Part of a small language model's weights.
Size: width 256, 4 heads of 64 (1 for keys and values), MLP 1024 SwiGLU, vocabulary 8192, 12.8M parameters.
Architecture: rotary positions, no biases in attention or MLP, untied embeddings.
Training: a variant of Muon for these matrices, 273M tokens, 8338 steps.
MLP neurons of a small language model. Each row is named by its layer, matrix (gate and up: input weights) and neuron, and shows model dimensions 32-127. Each number is 500 + 50 x the weight over its row's rms, rounded and kept within 0 to 999. Numbers have three digits each. A neuron's up and down rows have the sign that makes its largest values positive.
A block is one neuron, or neurons of one layer that tend to fire together. After each block is what it responds to, as a language model described it from the Wikipedia text at the highest values.

L6.gate187:538529494546489543524492491482572411460412481478482391475512440544606525444542462485532473481449518450491525531408603566471525501552534490544447445430524402514475509481512639548522584528580433450497452536510537555586444480471438500383501508512446436619472522437566509532464516442418429512
L6.up187:470477538513451448509416465436649369439462464505560432453530627541576463469496489498554561508458557490464499625554571504502492579538464435538478460529566501446491559491444626493498402516452477454453572498468475596528457430432433462521504618512464488494404506483537532455464491489558411545
Description: Before a role title. Words just before a job title or role for a person, such as as, of, former, new, district, appointed, e.g. "stepped down as CEO".

L4.gate414:504502484588512398516554611487468603473473477497492506472495420439449510505421553549517462420439464607515492463393567346524558540605503497511549441462596477490546513473491417474514515454508573481456440382539510517428538483495587523551493465499551452524487633589523538507504489526522525377
L4.up414:542533419411498470445538504456579525427480493449522481480482579530604478463614472488489447468546530461485463500359569449491446393460526534571527472549522503481514558573428516423512449421540466554517526502437543561519518557547521484505584423432536501452517460463572503564474561561426388500
L4.gate422:471488470576453532496575539387572525466439480590481502526436487587494525520534510562488485563499549479562464472510445468517502421595464474602477477425448563455450463470495561503507541406541538453545441486554527501542508409521482451465431511434463464491475622473476578522399614436507550462
L4.up422:488442588593541514504573525441579472393500539552499473505465580592490465545505520556444530462468552438529449494529520519627465442530451472584512383572410491485544400495362554500513462450484532509439485543564472443511530484516403421485426512492438432490462539484592468558489516465477549563
L4.gate596:522447523552421468467457544478450570553523456494449474501457467487474487499420496492548539502471506516583467555469417473501507516525435492481497353513502517553530509436436538487498521579484446437545412406469380525523424456448512451466466477512549512484461548466431517500539490502477500507
L4.up596:493502604450430585449486557460509433573490492503495466525571495506571439571472457371454501529522525480485598481505555408602514464557415532402513490485483614484442480470571530482512496482477490476411525528410443527391517530525433475467511487522396521527569539493628528528421428563531506500
L4.gate879:509475540513492457533472461409567454512424479501508454521422444535481519499430580431477473492392505479486411471491546447533511575548425479603446380497481487509688488506449467581491489530449439459451469574554430522488484564417547467503584423475493476560477438469494571521552579537555487585
L4.up879:567424507462598577534477565476537439561469408605464458419491523535508635541548466551473563461439452434372342556459544453508493467518545533470553407593542587547580432516517512570507452460516540524454421548490465488506526540498492448581511470556478471447526536527538493414468504496515442518
Description: Role-introducing "as". Mostly "as" introducing a role or capacity, e.g. served as president, as a Democrat, Madhu as Keshavan; also "as well as", with weak scattered prepositions.

L4.gate359:406542453539478449457421570550546528598391482545575442488444453374471535459519519515483511463448485615448471541448458499606467493451430544514479471497525534600601529397480593531517473488557468414433585478545538492454557439483416494444639542509455515530421528475452560470489544571472436463
L4.up359:482456534428511471527454608535468506543401455534588526489574495437546461534503492431523477589532517497518524455483417462441476449442527507382555474517476533506543533472559557494540499531428397474524542571536535506363501526485457518516563508497536522490498437462518416524449588528407514551
L4.gate469:475470432448488445463539521421551505392455423533483408510501540462480545574496541429479466521467418486435392545422516550572519446483454529493393442529485451485522488516568538417498576563539494521488490536562420462564511420517502559472471482453522486467485428546493454598495374493451468417
L4.up469:520532478410575527504545510414522538525470560491447444472428509504557528514569558485456582602450503558558573533485455577522538534576520497492550538526429496469512549502541457485492519539523461425482464482477454473419505552489497620465466464516525558463475555506433500615496547588496496470
L4.gate478:482476438481569485558490509517544520515465429516462622560503497450410535484388451463545521572511527565489503513506586483525502427540386520495498577594511539531445514513434492545496470492496496482475405399490472404573497500533492443561468528460540442455510428522499523584544401523481564577
L4.up478:401511497492497526556599457502459458533439545401560441429586404494518450461577531494535506438498464469466579499494483420565538508510492589420508534494571489505544538513487408504503588514477508492518432487572524580522500403578509528485522508509601449504477425501439562522432506465500451409
L4.gate898:484540467493553522526487530419494549501451496421480439457480435438517436496504539433568530599407450441412479595498492522484535540473474451478504473484515464524533537446594475492639474604515360554483542554522422505504521354527590482502499514526518493472425492443483564495568609425480582454
L4.up898:364534489521482412530478503495404540452454522542529451496464488512540491634533536424449548553503468502473528520448527486545527454481549461478564424534562471518528453479534447514608503543506427484510525524560415454594542466520589508522486492478462537540484483510479543510504391568479525563
Description: Section heading closers. Closing == or === markers ending Wikipedia section headings such as ==History==, ==Release==, ===Consonants===; weakly, word-final pieces like "or" in governor.

L5.gate25:507473471513425420527562413470474456485470604553525567567507522556500474479469425390523532517458447412500501502543424568466562496541544460520493484531491446447420466461469451527501572504473453502580448459549524503469523484571508567536386423454513558463475548416489534527529465425547480491
L5.up25:534459448552488541532477552487470586432482504488449525562435469510446535474523520448448581502522441482446439522471557513516492451557617479639485482401569490586452479444517552572567502476495540539457446505474572424514476469483545506461437525542483439497537532573485545512571445453464484567
L5.gate65:476497509457420503410550379487484542521486537549544534506602522476362505476544504485550435472553501551538397560392563500454523493475521540524506551375547557463548465685441551533565413467515532516506478545548553442432528425407500382506539500538503549522538449454587505493477531426507483560
L5.up65:439448573487576483534511544343546534488414600463580545528400498473539602517557527538528424561546486457487572442584524525545513461548550436516509546455600541547561568556447518500448472429466526440531445561411470481403468548358528456501477525522578639562555396504469491436517537614480488547
L5.gate120:497577468580469549387482480566509454525515444468439554470566647540451491574475386526465535462440526490480500501541467546484497510393554506471539495430546616463498520474515507580428493499542509514585518513486508488558523424437480464581528462502522442528576515507398513534471430452453509459
L5.up120:480464466486522538529597533498554551449494564448473553575449525551488499502494432542619546471465585493568457523588481595554553485514612521540457492359418392542482579493436566570555395536422524492561535506543618458514533546475497493480554499496456563557495493453506538467485461440530444493
L5.gate132:480436548493416466481593427483509442524517572443559513395603511531460547458608474460449513462590394523521556455566476499510453508413530437525456608529551499526461502675532497463466433610578545521463509471524433448575486513429533458474473521502506492471498528544486582483545543576434479501
L5.up132:491420584454553496414426473530439513433465562532462412514516467556475515402541474573509469509627609511464645561493536517479485421497499518567445496512505442522491532481529561466479457661450494498532469558490525471531351429460494490455562491399578493480525413480534585484464518456442587534
L5.gate320:460565496464456543449520523524576441533535429492476522554518535511480462508612562552483442529544463524559481493485455464514501401578512421569478508551553503543518556480458550558540483451533630504580538494528539497594533541466351469551460516484467467590583412486514514465546458442521492487
L5.up320:501526523471395391523456490495476483534622440494578528474489511537576492531498547470512556575481427474509456510583531468541508434407570450429498533447439517565460489585515506560490552446414549428532544407481533464526508511429467486478574419534571460493572517514430509530535479529454528464
L5.gate338:474437515419420545575495483502529494478507541560563491418534483522596491479584520441506468456571532466522500393445448494583573528463546576512484567547633528461437581494447431434554387456511543476513492501449515481433472447578485524488449529423442464508561586534554594538476493432508484497
L5.up338:468438579538448523441566581513568474507476509506496516555562426510528531437527552509464540502442445441424573536463442555547524461532516478367367546503485444531531457418518528530436530526610416498572481497509526524446489591620546455580463383518557442444450540388530465524477405511483462507
L5.gate352:474582500489559456422545488467456584615477504549537399513438514511512480531453464483486526532568507471440426622497512461458486571496610493552513458439532452518589547530483474536486585523423493541437462495473471479473526542457509543515575554482490466618507425452508519535585461348490509424
L5.up352:525415468493437559502548536484509550592556541420569483458478599537543513491505490546559522460523561577517471522523465478516457434478581411481507479479499538496504507543542429525497518481436506556536393460534429515658500526455605454443464436451562479531555471441424577487562411551492524559
L5.gate360:555505455428438505525631563456503465498507361478489484613493497493450491498570444502520459562464556530540549538555515592528487441484542549487499423544612457484488519481490541471488385587449502548464574569483358523538478408438526496417488423552424547527481473486464535568567427516573457516
L5.up360:572451423486475561404549496437600477568577525550502516458537455498501490590431465490531463586486478456521492490532512457533476446448354527515545502546468519566542471435420423483499499503457464545425496534526473429462452558526453514632537430459506521425461499542510497467543520487494580476
L5.gate364:479553537481494568484558513482508550476524495546550499366461525488494483434590551520558487532565523491413527517486503502535501507576436462564482478543441527434493579590459476497582417471456441489493471540498495537488528495544496457575507472397616443525504457503489518484523533463589504476
L5.up364:485425517486474415455519542579515420488489515417498466593445438492396561494475512482365555501556553499459562542526544494599600548536523543530533468488451602574467467524470492511487502450464443551512484410529483504510478431472589479409517446427467544508563492471525500509494463461462492362
L5.gate477:462470504456501547510563576463429462435567464627513468497487465470450507589602478472452596527497469377561498545556426453447543412510461475542443528517470510429513578479554502460555407600358439396482523547515517531449504452470477431607531575552470484467473468508533476462492545449511520471
L5.up477:458452537449499436519557465476479528547536562438509581516449528493522427502428437554507480505465496471455450492509502486423462452455644496497522402454475548432452478464604477477553478501550465516617435444564431511524477443459439520634533550535521548557504491487436594529459519502389407505
L5.gate559:498378554438467506414466565521533508522489405521540481619543580486408546494529456427531517538480484539401426564552592545413473546478477506551489548538523520478521499575501482589519581522504444540525477517419432442555450473440440386480567431528573442578501477501566480583555502401516570564
L5.up559:446481568496498545534519496472477626547450425498459517587491551473447544531488431523534563499492479469486424495494461524456520507438511542422511654488469425478421597546455526509474450501521497519492483509447497467498523515500494458425511475466518448461506436370421471455505466480438620501
L5.gate600:574547503547496463556473512535548466514434471592502509525484489493571509493487456498545511534525474474456521529492520495557485425574525581482508479527545495436479536456524496521504509522603455543455539484622536465674555354404507466491478526524466460597483438368431457449559480394480473433
L5.up600:466441470474420482544432497442446410517483599545550465424489448487475494432564413541546549475491486556567552454529394612522495436460468598534533506491607556526451442479481549563469496440505487460542538503572582436544505488469510570450519543472431510577543453437431550355503565496493542461
L5.gate741:430599557517505508426476539435447525497460582481485543423561573619490590515440488471506490442522415454474588498501527467535559436508494516489471522365561407452506579513487522472493434561493488505505434480535503505495523456460500466607528460525503539479471445384524652490535465442413565504
L5.up741:530454503561464502542507517505440439436503557530613484472551464565509627538485505546522549426435490462529507486517519399491505514513558394443514440441538474485539553481499421448570439515465544461640589413516478482528468403412589451541464463443483586470434552450611496594488487491475499556
L5.gate789:511490477430419617489616429507543538410559520591478510437467437498543509534451431512538571524558446513473538473477399448575462501507512482411475540504435416546498442473475552566444482510506534606447403435513536483555545488472494459532436517554549534499548504547510448510481390375544483456
L5.up789:520491483415414605467539429457560587557544435445503487493491400487481514482431411498575445508462490497528524502452544409539518490469547447542393501403531537505506635489453489582473487585408543481484562548466539590482470457407526438529488426489501543499514439550535527473533460440542432549
L5.gate881:514355558450496594495513469478438597476479553452456500471448526564441568462513534474547480490544424421494579440508411466482573552487544545483474481529542480490543449516508564510510533525496467585498541523559502516544496486372498416505513444489579612541525484551514597509554514451485421487
L5.up881:499451532420529515496519410463608413553502502557505399508461487476575579516613407453507601553444426506480553480490501451560575467438495509591454523506526525543538620510478442536479449544467454523521563494624476501491503512465518375512483508503473470504520481423473444575539468437508487521
L5.gate1002:534510498532499447445496560353470401526463476482551619462533451521499481470489466500517570556513552576559479499525422501436490507556497506536429517435525488587475638446548461558516520480434439578480466419536506453457534530434519372459416520488534453486552443482532474454511543512536443563
L5.up1002:494482527525462451417468561576548462459520554529426562478597528397536574494490466472466520449513472527542554539600457397490569480460473479444581510553524472553493475531497479469567507496504526442559664549546389522576491569465486506520582470491561470522499474503472428500462495347480463538
Description: Indefinite noun phrase modifiers. Indefinite articles a/an and adjectives (often the final piece of a split word) just before a head noun, e.g. a distant, narrow, dangerous.

L6.gate588:560419484508471530506570427506539617505436479534585507559531535580488502520524480500523539576549496499525489444573492507553559593445523532503494528455565419499506468498470532505522476525509511516480347454526473524429442493496460539617503530496496605559526496493456515513609448424608521412
L6.up588:474552463540497509450472448585413509520538535569501456382491521480541549525495488481541516515438498473533495518564475509502566466511608453651409459446450451512518507548520549569578480422488390544453500530486457558475489494509516537436578463505519413439491500533478569461508514528506575532
Description: Prenominal adjective endings. Final pieces of adjectives or determiners just before the noun they modify, often after the/a, such as ex|act date, wi|der public, usef|ul support.

L5.gate33:434553456491483520435544474464523589449439542480493583499506434457473492464507491539436506502497605554509396529500443515478517454471459498421532498548627517479588524438415642495447569559498472581497558523510532482546532438530498503493530465496478564496512525522432543618565515515427558480
L5.up33:471457460512598580597461516448628431497432436522507572532517429492516453430518442540522465480460493514473454465478498460591462499409544449484526542552580494504441513493479618497560622549507462544544473447561519434542599526512528568413506410493549503434548527477529486523513556543455525465
L5.gate107:476432578524546489506468500556446561535501506432415487513520527537549456487528502501531570463432427555462556520427384479416510591486552575475465446432540411495506456527455465530519515404609460573485476496458464465530517436550425492504554520465526557445533429477512569514520474597503472475
L5.up107:561429480643491420460473554478581556510536465491555528455466571529516471518576475469452445378430546498483497462421450536508474467471454485571500471531479518597551564479496485520514413489496380454528471466584470439468485509462552527528480510520465536424546475445504385492448534595586463574
L5.gate158:498434452503453484407576446512506543481513462534471484492519540433486536532511556519539411411474481435622440597525511555570515455514441517475503504528547450564546489423580508454579537438447426435555577485491513383552611520454462447576612392526505530496500440462502523516505479499452521505
L5.up158:563447530457516471406444549424583478417531505480545483505467479560523507551518469576541516612448447536440424546492452547502485444531481518552432415543506490578560491465536434472529479549435455499497524483447494468408536408510590535490532516444603501526460598519472431512463519530526561439
L5.gate225:511452485494498478478523471539553605460517507367549540524448489422503377536475517418533445533467489513502428547557475492471611468412505446503561357457494501476526540476465534531498472494565478451503514567455468387448490450426483543504555464561432463442589513494534502589451438517404549552
L5.up225:465583547500528600500503509444451494506455578414484450531484505451494437526551541476495460486543456516441527531412584542472474517454408521416454449553475462542599407471528439464529445435426430535575478496385496457559542453523519492639420442513498561431465448492463471634479428538458463521
L5.gate314:473446444513593454523457503542441560493415486554544496609530459571536513567486542428503437496501496507458452540477402499555523444545472433434556487643455525575403465475579468493554467535575476454466462566520473450502612503533523526445444481414531516557481547441478485598542450530456620520
L5.up314:517397489500446492562501471519503535491487524479507459568525545461359437480414372453502495507491403411462381482520530563477523493399447498433649518424507516542499516552528475476577545550492401409522424608590411503607438608556553475473518537462523455504397542471514537542475479448457549547
L5.gate324:498533558511447475515459494484484552529505464490487563559493473385522475455487506515528431567566459419523532524477462433437444502548504494482480488504489514480460545549500535444527395487485412473465435506572427499538455358478507484577535489513547565462530481425473604523468450535521418487
L5.up324:502498507461499484539504555461540537454558517517380441475559587478440530509524486622541475573504450543507455538463614531538429425554553449464510497473533527477529438499429438517507435330528415489485370518475481426525501520489496446429560494537532494428473559517475523564512476544424523614
L5.gate354:519420572505441503491571521395530525455565503492461550497514478441444586529480493488465523555514423539481364408544492470614476479519513595504606486543479531552470454475380526467565520494589464557451513490511490601387443441481465441392629520517411513429413494532466507456426506464500483605
L5.up354:517420473423531438513537497477523474484518420500540477429459537571452426477506486587458618476484478543543564531414531534475507476529499517473487503532450443581448452446528577543549500606520433434509476413475524501490511515472447498481446364471447543451454553607409421466417524499397388497
L5.gate455:434594555512510583548511521445510438478476548546428576431474479539506509569444429524537563464479512449420561518485494556471470468548533533534470546464432598380509458486481542577528458431549422455392494484459468483544511494462446494454473421550525405550522442388393430531468517459576524498
L5.up455:497493556476499570608538368508500368520563490555487481523458549490449530480456449514581538485485554550481524544419484504557569454533481511472487492462518599423555491528428558501521433402556324508515478433447445443470498501461434424528554496499508465484562519555413521462467527542551488484
L5.gate459:436511537552578473530539462563418552508452434524499573490424530512508501627578547438515406539482397531516503502471476473504564490495507441554464507502529570568550511514508528508535460603511497543588560432474482497518490514541454455496553461511555382409472446493447501429568436483535484479
L5.up459:416603528448507550580435528566535524498440518456502481504502594541496544490411510507503356540439432457567468504493540569480468464542504562552403436459397478576506493474543506487567470503435505399525554542507419491527522425449502519426593464549566480423433457415456546350485509571548470543
L5.gate514:488487455526460527463476575523506558536524487566423483541457549516565521512533418472441537413500470511485507490484493563446571553509498523382521453278418448494568542558437508537464415499572480536456475508464590409491532450390467484451530482557508559574443577505404599497492538444549500463
L5.up514:497499481555487544533441488465502588480459500602458496581552482558515506538551484438557471521487497554520419498499439556394529567509493533498571464261492502445584519494436567531436460532498494491488450507475616449498525454345365392551509492459572464592502526462389636488476443514488504526
L5.gate599:488451441635529478473505514474473486455507465436457434481530537528437565501450557486417565489512509483538549522571439421510477508548487501437529515510405565503488607472563514513514513459567491483522533465500470574503439477510493585435504510454444515506503500441501478531459498440543593586
L5.up599:507501506475466522451468505460495450477443457495500538448444484407522463496475481585525410569450453522398458548398484451440511533463493492426588429573512409620579480528533504481494574544521415514482513526390527454446485507481516584541440460578509444471510508452513410433536449456535520443
L5.gate628:516465450635509524482397601408446454535498493520541499560537466443488406584614569482485584540496555534495582519450505458505529468443517527501550429489511491523542492444527486513640494477419435479578443567427491483512499514454552500542492451424486457429562457504496487568474553531468511437
L5.up628:503548517443571521516511591442446438487517448484407512492520435523494533509499473500545510449588515576496521413467509426483456484454590519559608517566504493516510482375532444490509526456511444523574503540460543454521489511443564560429513543552619545507410450582498489611438532464524542576
L5.gate723:542533603409486438481427556504521500497562389447481518506471467444458571444534540523534465551527471513549373507519541472543512490528582582397512506503534500490644597485507425530461532521597445444546400429536570474547466536555450553478459429568533553499434411574451438560612541579490485348
L5.up723:508490484571504477526508425532477464521524524505475495445532525383483535449502479461517474658501562595553421527561528580467565554570452525546498507562458509551527504432478540478545458481463497500513477512542489484506520472608456446597593567419423468492558464493468429465454476412556530451
L5.gate729:527501440452514461555465370445441473554444416475481508501443447522494496534528501561485502503500466538485499514493472530467382456454485528444458454503555456542540631505448562464448459506565459599413482409548516519532545410501493427555499530415525533448504509472471568490496524543510520490
L5.up729:559484497385471479558613511523476532519425400506557355486431508495529512482511532554531547534499505548442495520507500537490553460516524435533503468433554503505449545524524539432459486394570472476456491472587530509463453458447496506493531383456521451518500485520432503469514515546511544444
L5.gate823:582502558458521525487592523453501503551463516477455503568470525441516487534517556453568523499544410484563497495515562504557463509456460411488550526535562529526469529547519477547495532551480429393580489425523415493596406470399483519518580461455636538570489556609414491440495569523525534513
L5.up823:517553421572568565505504407575491444462355531549424438435499576513468457524439599447541503502483490471460536470423470571489533496447510527459501513479442438553469511466471554450477503530500436529478506490452528395476539492561544505437572446530469496546486479518443484487514391471490495563
L5.gate971:527481414477543366456512560519480557436425471551543484467445542610475526556477528462491489514531485556462496417514512436628510500563445498499505430510521476593463528528554468506427440499468448522501521614596503573610527507571489458517473480490512494444518513447479554528473433513549464453
L5.up971:431437514391474560483511532476516419408521540467537501466535547593523514491593529437519583538474444474416527461517545488513491463496520500496485484558488501597504631446435486503511551450529504457450425504491491509528487471455492537601530511452486558489548526496512431546576494486430521528
Description: Section heading closers. Closing equals signs ending Wikipedia section headings, e.g. ==Release==, ===Home media===, ==Geography==, just before the line break.

L5.gate27:484422531594497458486544464521543502432527487547498461595540512495568489547541449463477553544512523520430535565459561438533578530597463494508553494477518498517505539543491488584546410566485520486439569653495451440398480478455589454469500500479499551454563499561594599506474496496452560367
L5.up27:460474532572589485548487556457499470617461527485435524599469457631508584508527487446499577502523469622449541533481416447533482458582504453410560401566509522514540511461561577458570518555422592493518397495387468473568606553525439515499499401474492473457523427503584505497462458519429482552
L5.gate43:539399490516434496465628405445490493416464535488399510498439441520539561476450502567502484405455441576540393467425541526519404557550456486523546456500575464461544570386465507469486515567534500520481539602517557497473446470493457437560498459466525512493536575488519567566484499506529406472
L5.up43:481449413623522503506411523511441439396508452529427467496430497552527529507470549534527510408430409517474483516474560458538478486464525503477474476557479466516558546486548544440532566480575432412519482566543555444467471529506505434586501495545439538417474589575531450456523497496493507471
L5.gate272:468531448552533456521521505409547478437537471489496429486426461593509500485498588492614529549467462467532484550420506552477486550493533543472458546450395466579494525548512476463563571515455475481529519470504482522468438475496412454511492516377589513479458524546516462532504436508584490453
L5.up272:491501384488523512560560517511475488461513598425456509463546505507550541531417395519602512433514522507490580475454510509366498481472520518443492572589500460545519471512549462458513473534463537520487523483468557523582486540540509508520439549486519501617488438602520537594587449458512572454
L5.gate457:444473545406484442508528538529649456374565473463420372525541525528518458519503539515522525570449518446355587535531443462511492453470494372450428482540528529530579534448557611478477504567516527533503487507495486515507531429547590486542494477559538475543515475465577540462474480560524542550
L5.up457:526490630454587500420578469462581463473503472434476461407513508498585434501471584599585521424509450505347540558472496503500484543482527397531513484553514540473509545427532475473452551469536505491502528427527493501477486576584572494476476510620544413504489517377552518464458473515485440466
L5.gate479:480491466508591486471533605440584580499459555553537545509579507533519498508473488456531462488411456496462359541543477468467523410526511480483524454475460571500472504455469474580561480538372480507449491561517602487638479538502428464470391464592460412541511459464561487478502518444500490476
L5.up479:565445540452552502600399429472522514502444502467485427530483467465519581529571419544547600459408469477549452476487473406534471509527511490539467431527452480518527452501470527529469526473523461536457479490506490451537514485489448487424464523466428483475426496436572552535549607452496455481
L5.gate604:538410544413435483441436366365480512522469457561456494452481486509461455478472475446589488535497508504558497453534571436537427560525432426478568619431482525422564456487502521595543485484503508505494515515504564438483517506538508422493512461420496439579556548446560466501473475401606447431
L5.up604:633502514454468476591432550478456514465545505511514532491537500461551461607481526435474479538531399456536485539518494557604522552571601494556481471436404438412544487498443485477586555452519557639507449588534521600556535474430508545500483565482516494392467557467550508544473525453414548529
L5.gate617:488558529562524579448437448484523504500469501498542498504546466554546526515511455478446465457405435635476540476496509433497558497488464511549493560515447522507532467485483423478652513429513484507475539544483528385467516442499441520524501530483482542450462498409595474532490511577526481561
L5.up617:476499548618495473501515481518448539443545513414487453515521500525444449471499517444507426521447496446493470444469514536548525458476405417378540512533534367479463452427499519533542586400517559431530621514455482601450504463483506540436459535436416544476450525554536528520469461506488500575
L5.gate632:522410471466520456462429470488450528535511422489540438524580448519512605536493521471515463524535509562534516541473451501501471566490527502542544495511490316484595486476451460478497496514557570466485460583482545474525465472580395482639375473458557479535466457522526569564524522503528518403
L5.up632:509568463572466602507491491436484459521437490432534430522388488517522510466613504497555580482505509459470512593630489473556444492482535555506569477485616422573455501612424596457444506536487455584442495566504453441522480401514558443445486543543485498546496515549439479456524428505500518449
L5.gate659:465546465498374487574468505376526453468522518497539464521544512495448526408592517432607553458469498446548552561491446514486513495517482438495444516568597459549517516459467620579450499480486477497386463461462547475510495442467523473521467546458483506586477540495556461601520564457629441499
L5.up659:475418443519470433495433337493469504514504474423540465489523495586495482425436533447497527470476434598566543528491502484535513494397569449538473436500549474582537397588484573509448561518509512472508519487472575428529369480475452538513456506400457478629519536455547513552515512477466476518
L5.gate666:466500556580526512519449579481511494495477533400440456574453540551562499471516505540475584407508519483402492487485528503511474473533429504528613511558550452456546548498500548431589503456579537467580467436607477497557666579493512501475513550484474485460501522491544516583500491520552446635
L5.up666:527519486548473412477455521525533453470457535518427492469506524618661473510471460496476442483472531500531466498482410515478505459534435447440479569477440510532469531529499515486519566389535442445490452511466504506518614522530493498567487502498433504454562544509543496517534477578563493519
L5.gate767:545583577429557393520423465452521493448449420502554488477573505480444416455505529491595578534501458446499364390452484511509455462446484494570466574609552437509480532560610526564460599481414534418550416463392492454565442512451493569545425455510383529512454449576616510458485465442464500511
L5.up767:532499499515516439541523540530484517503503507452538502602464499480468555411416490408473608551505478512479491410507500447474472567468482507521474533439559524473490490424567566547529557592565596397498407502473456558600502445446331492440447524557452447502556516585495425453490435389497526534
L5.gate814:443600541493460451369477499434515433598545538422497509413537499512562570557512402557519397434372462460546519526507475520334464512556544477493576524491449539483506519496459476431498531431553526558467475514530468528519490544544534487459461460551499477552518484507542567559446452511487511484
L5.up814:489405489465547543601493424537560448458444482570444529503534468513508538600462482391515434580531511453553504581551538511511495419472460435558494459446499460513434463515459493496528549435526401568444550455486446520502528523432566495459571483387532531495508562399452462443512592487505546530
L5.gate834:588519594519488643415541509403555448501453524526510580513526432528480518490487465458536436471556494483521495506528451556581583450524541455504414431520514419477489485475468598468549517445565413536463506503494473457492444530472462446486457476478553494565486490469490474425434495614551542448
L5.up834:515520456446524532433512504378481518581419485560441524505497549471514459479562410596523577496505487537590424449435517554554521526537563514491522438430522487493470496413506451573536401503547515367526551491509491538459481545484514433487441475462541541455493519448491497547610528449470422474
L5.gate917:536447531560479521583460467425558619466455620532549411548538409451456597527518566440525528520471469563543501506466647506463474545403518448515556420439545501510557518492474473610575585421414608504528595558540477479506494463543500530504420478500523483494501563471564589483487560384421507561
L5.up917:495505481491387511516485486405515559507482474519552439428500489542497621573492544497484521470515448512390481495401435530532470518510472469393496537404456505508475471408574532468514541481540480591428525586590572470516520554470496460462487503543402461505506460457484442651532505501433525432
L5.gate961:528430541450571451452568479544523456513456491531516498447469547399489468478426529528484532399451407535442513535478522473529501449560472549543495481429483515553499500571491497511572560573459549464383547518519499527482567481497480528529550547532456530565431546584561421521496526437495436373
L5.up961:453537477561510451496560533455581534549423635431490551430444552510428548521511469532640512484551526433547501574489524492578545480558542496479477490427603508458469574535438477455517526495476448469568491431534542500427425530494564464500521496415522391427497563540427506453479484496478482523
L5.gate1012:545530558466487437480504501568511503502521416429513509509434498510465476484518489557567518506564555479474465514417538484495489563513465498526366502420449478405526480577544500551503612478513563416466468562522453523530503500403525365413493391537520590499502464488557594499494459518458474459
L5.up1012:556539601552460470533475558471504505476581471514564455502471574585493541569549464509631489478461469494458424532514519539424532478504427495525477406379450545464531526580511436570514562465537475464492441540576493458539423391545522545437550469560430486533474510422490488498451483470508467461
Description: Role-assigning "as". Words that introduce a person's role or status in biographies, mainly "as" after elected, served, or signed, plus became, named, declared.

L6.gate140:428556552553555476508426497381483559535439590514541459550539557542484479542485477492479481480518484488563475529548525563525453503421526439572523524612516519533560593462558481485485459499474450495419473587621477500607415505575490466421434433430538555528439511556621541597415552482457531471
L6.up140:523467508505393535525441557525519555530460481497467635546582505508481566599479467504418504550508460528541536491511535468454526472511449429539534509552514448515428513502500505536620555514443450438455416552523529572543497545522528621488490503516476470499491505506449497491412565554505404455
Description: Section heading closers. Closing equals-sign markers (==, ===, ====) that end Wikipedia section headings like Early life or Semi-finals; also table pipes and some name words.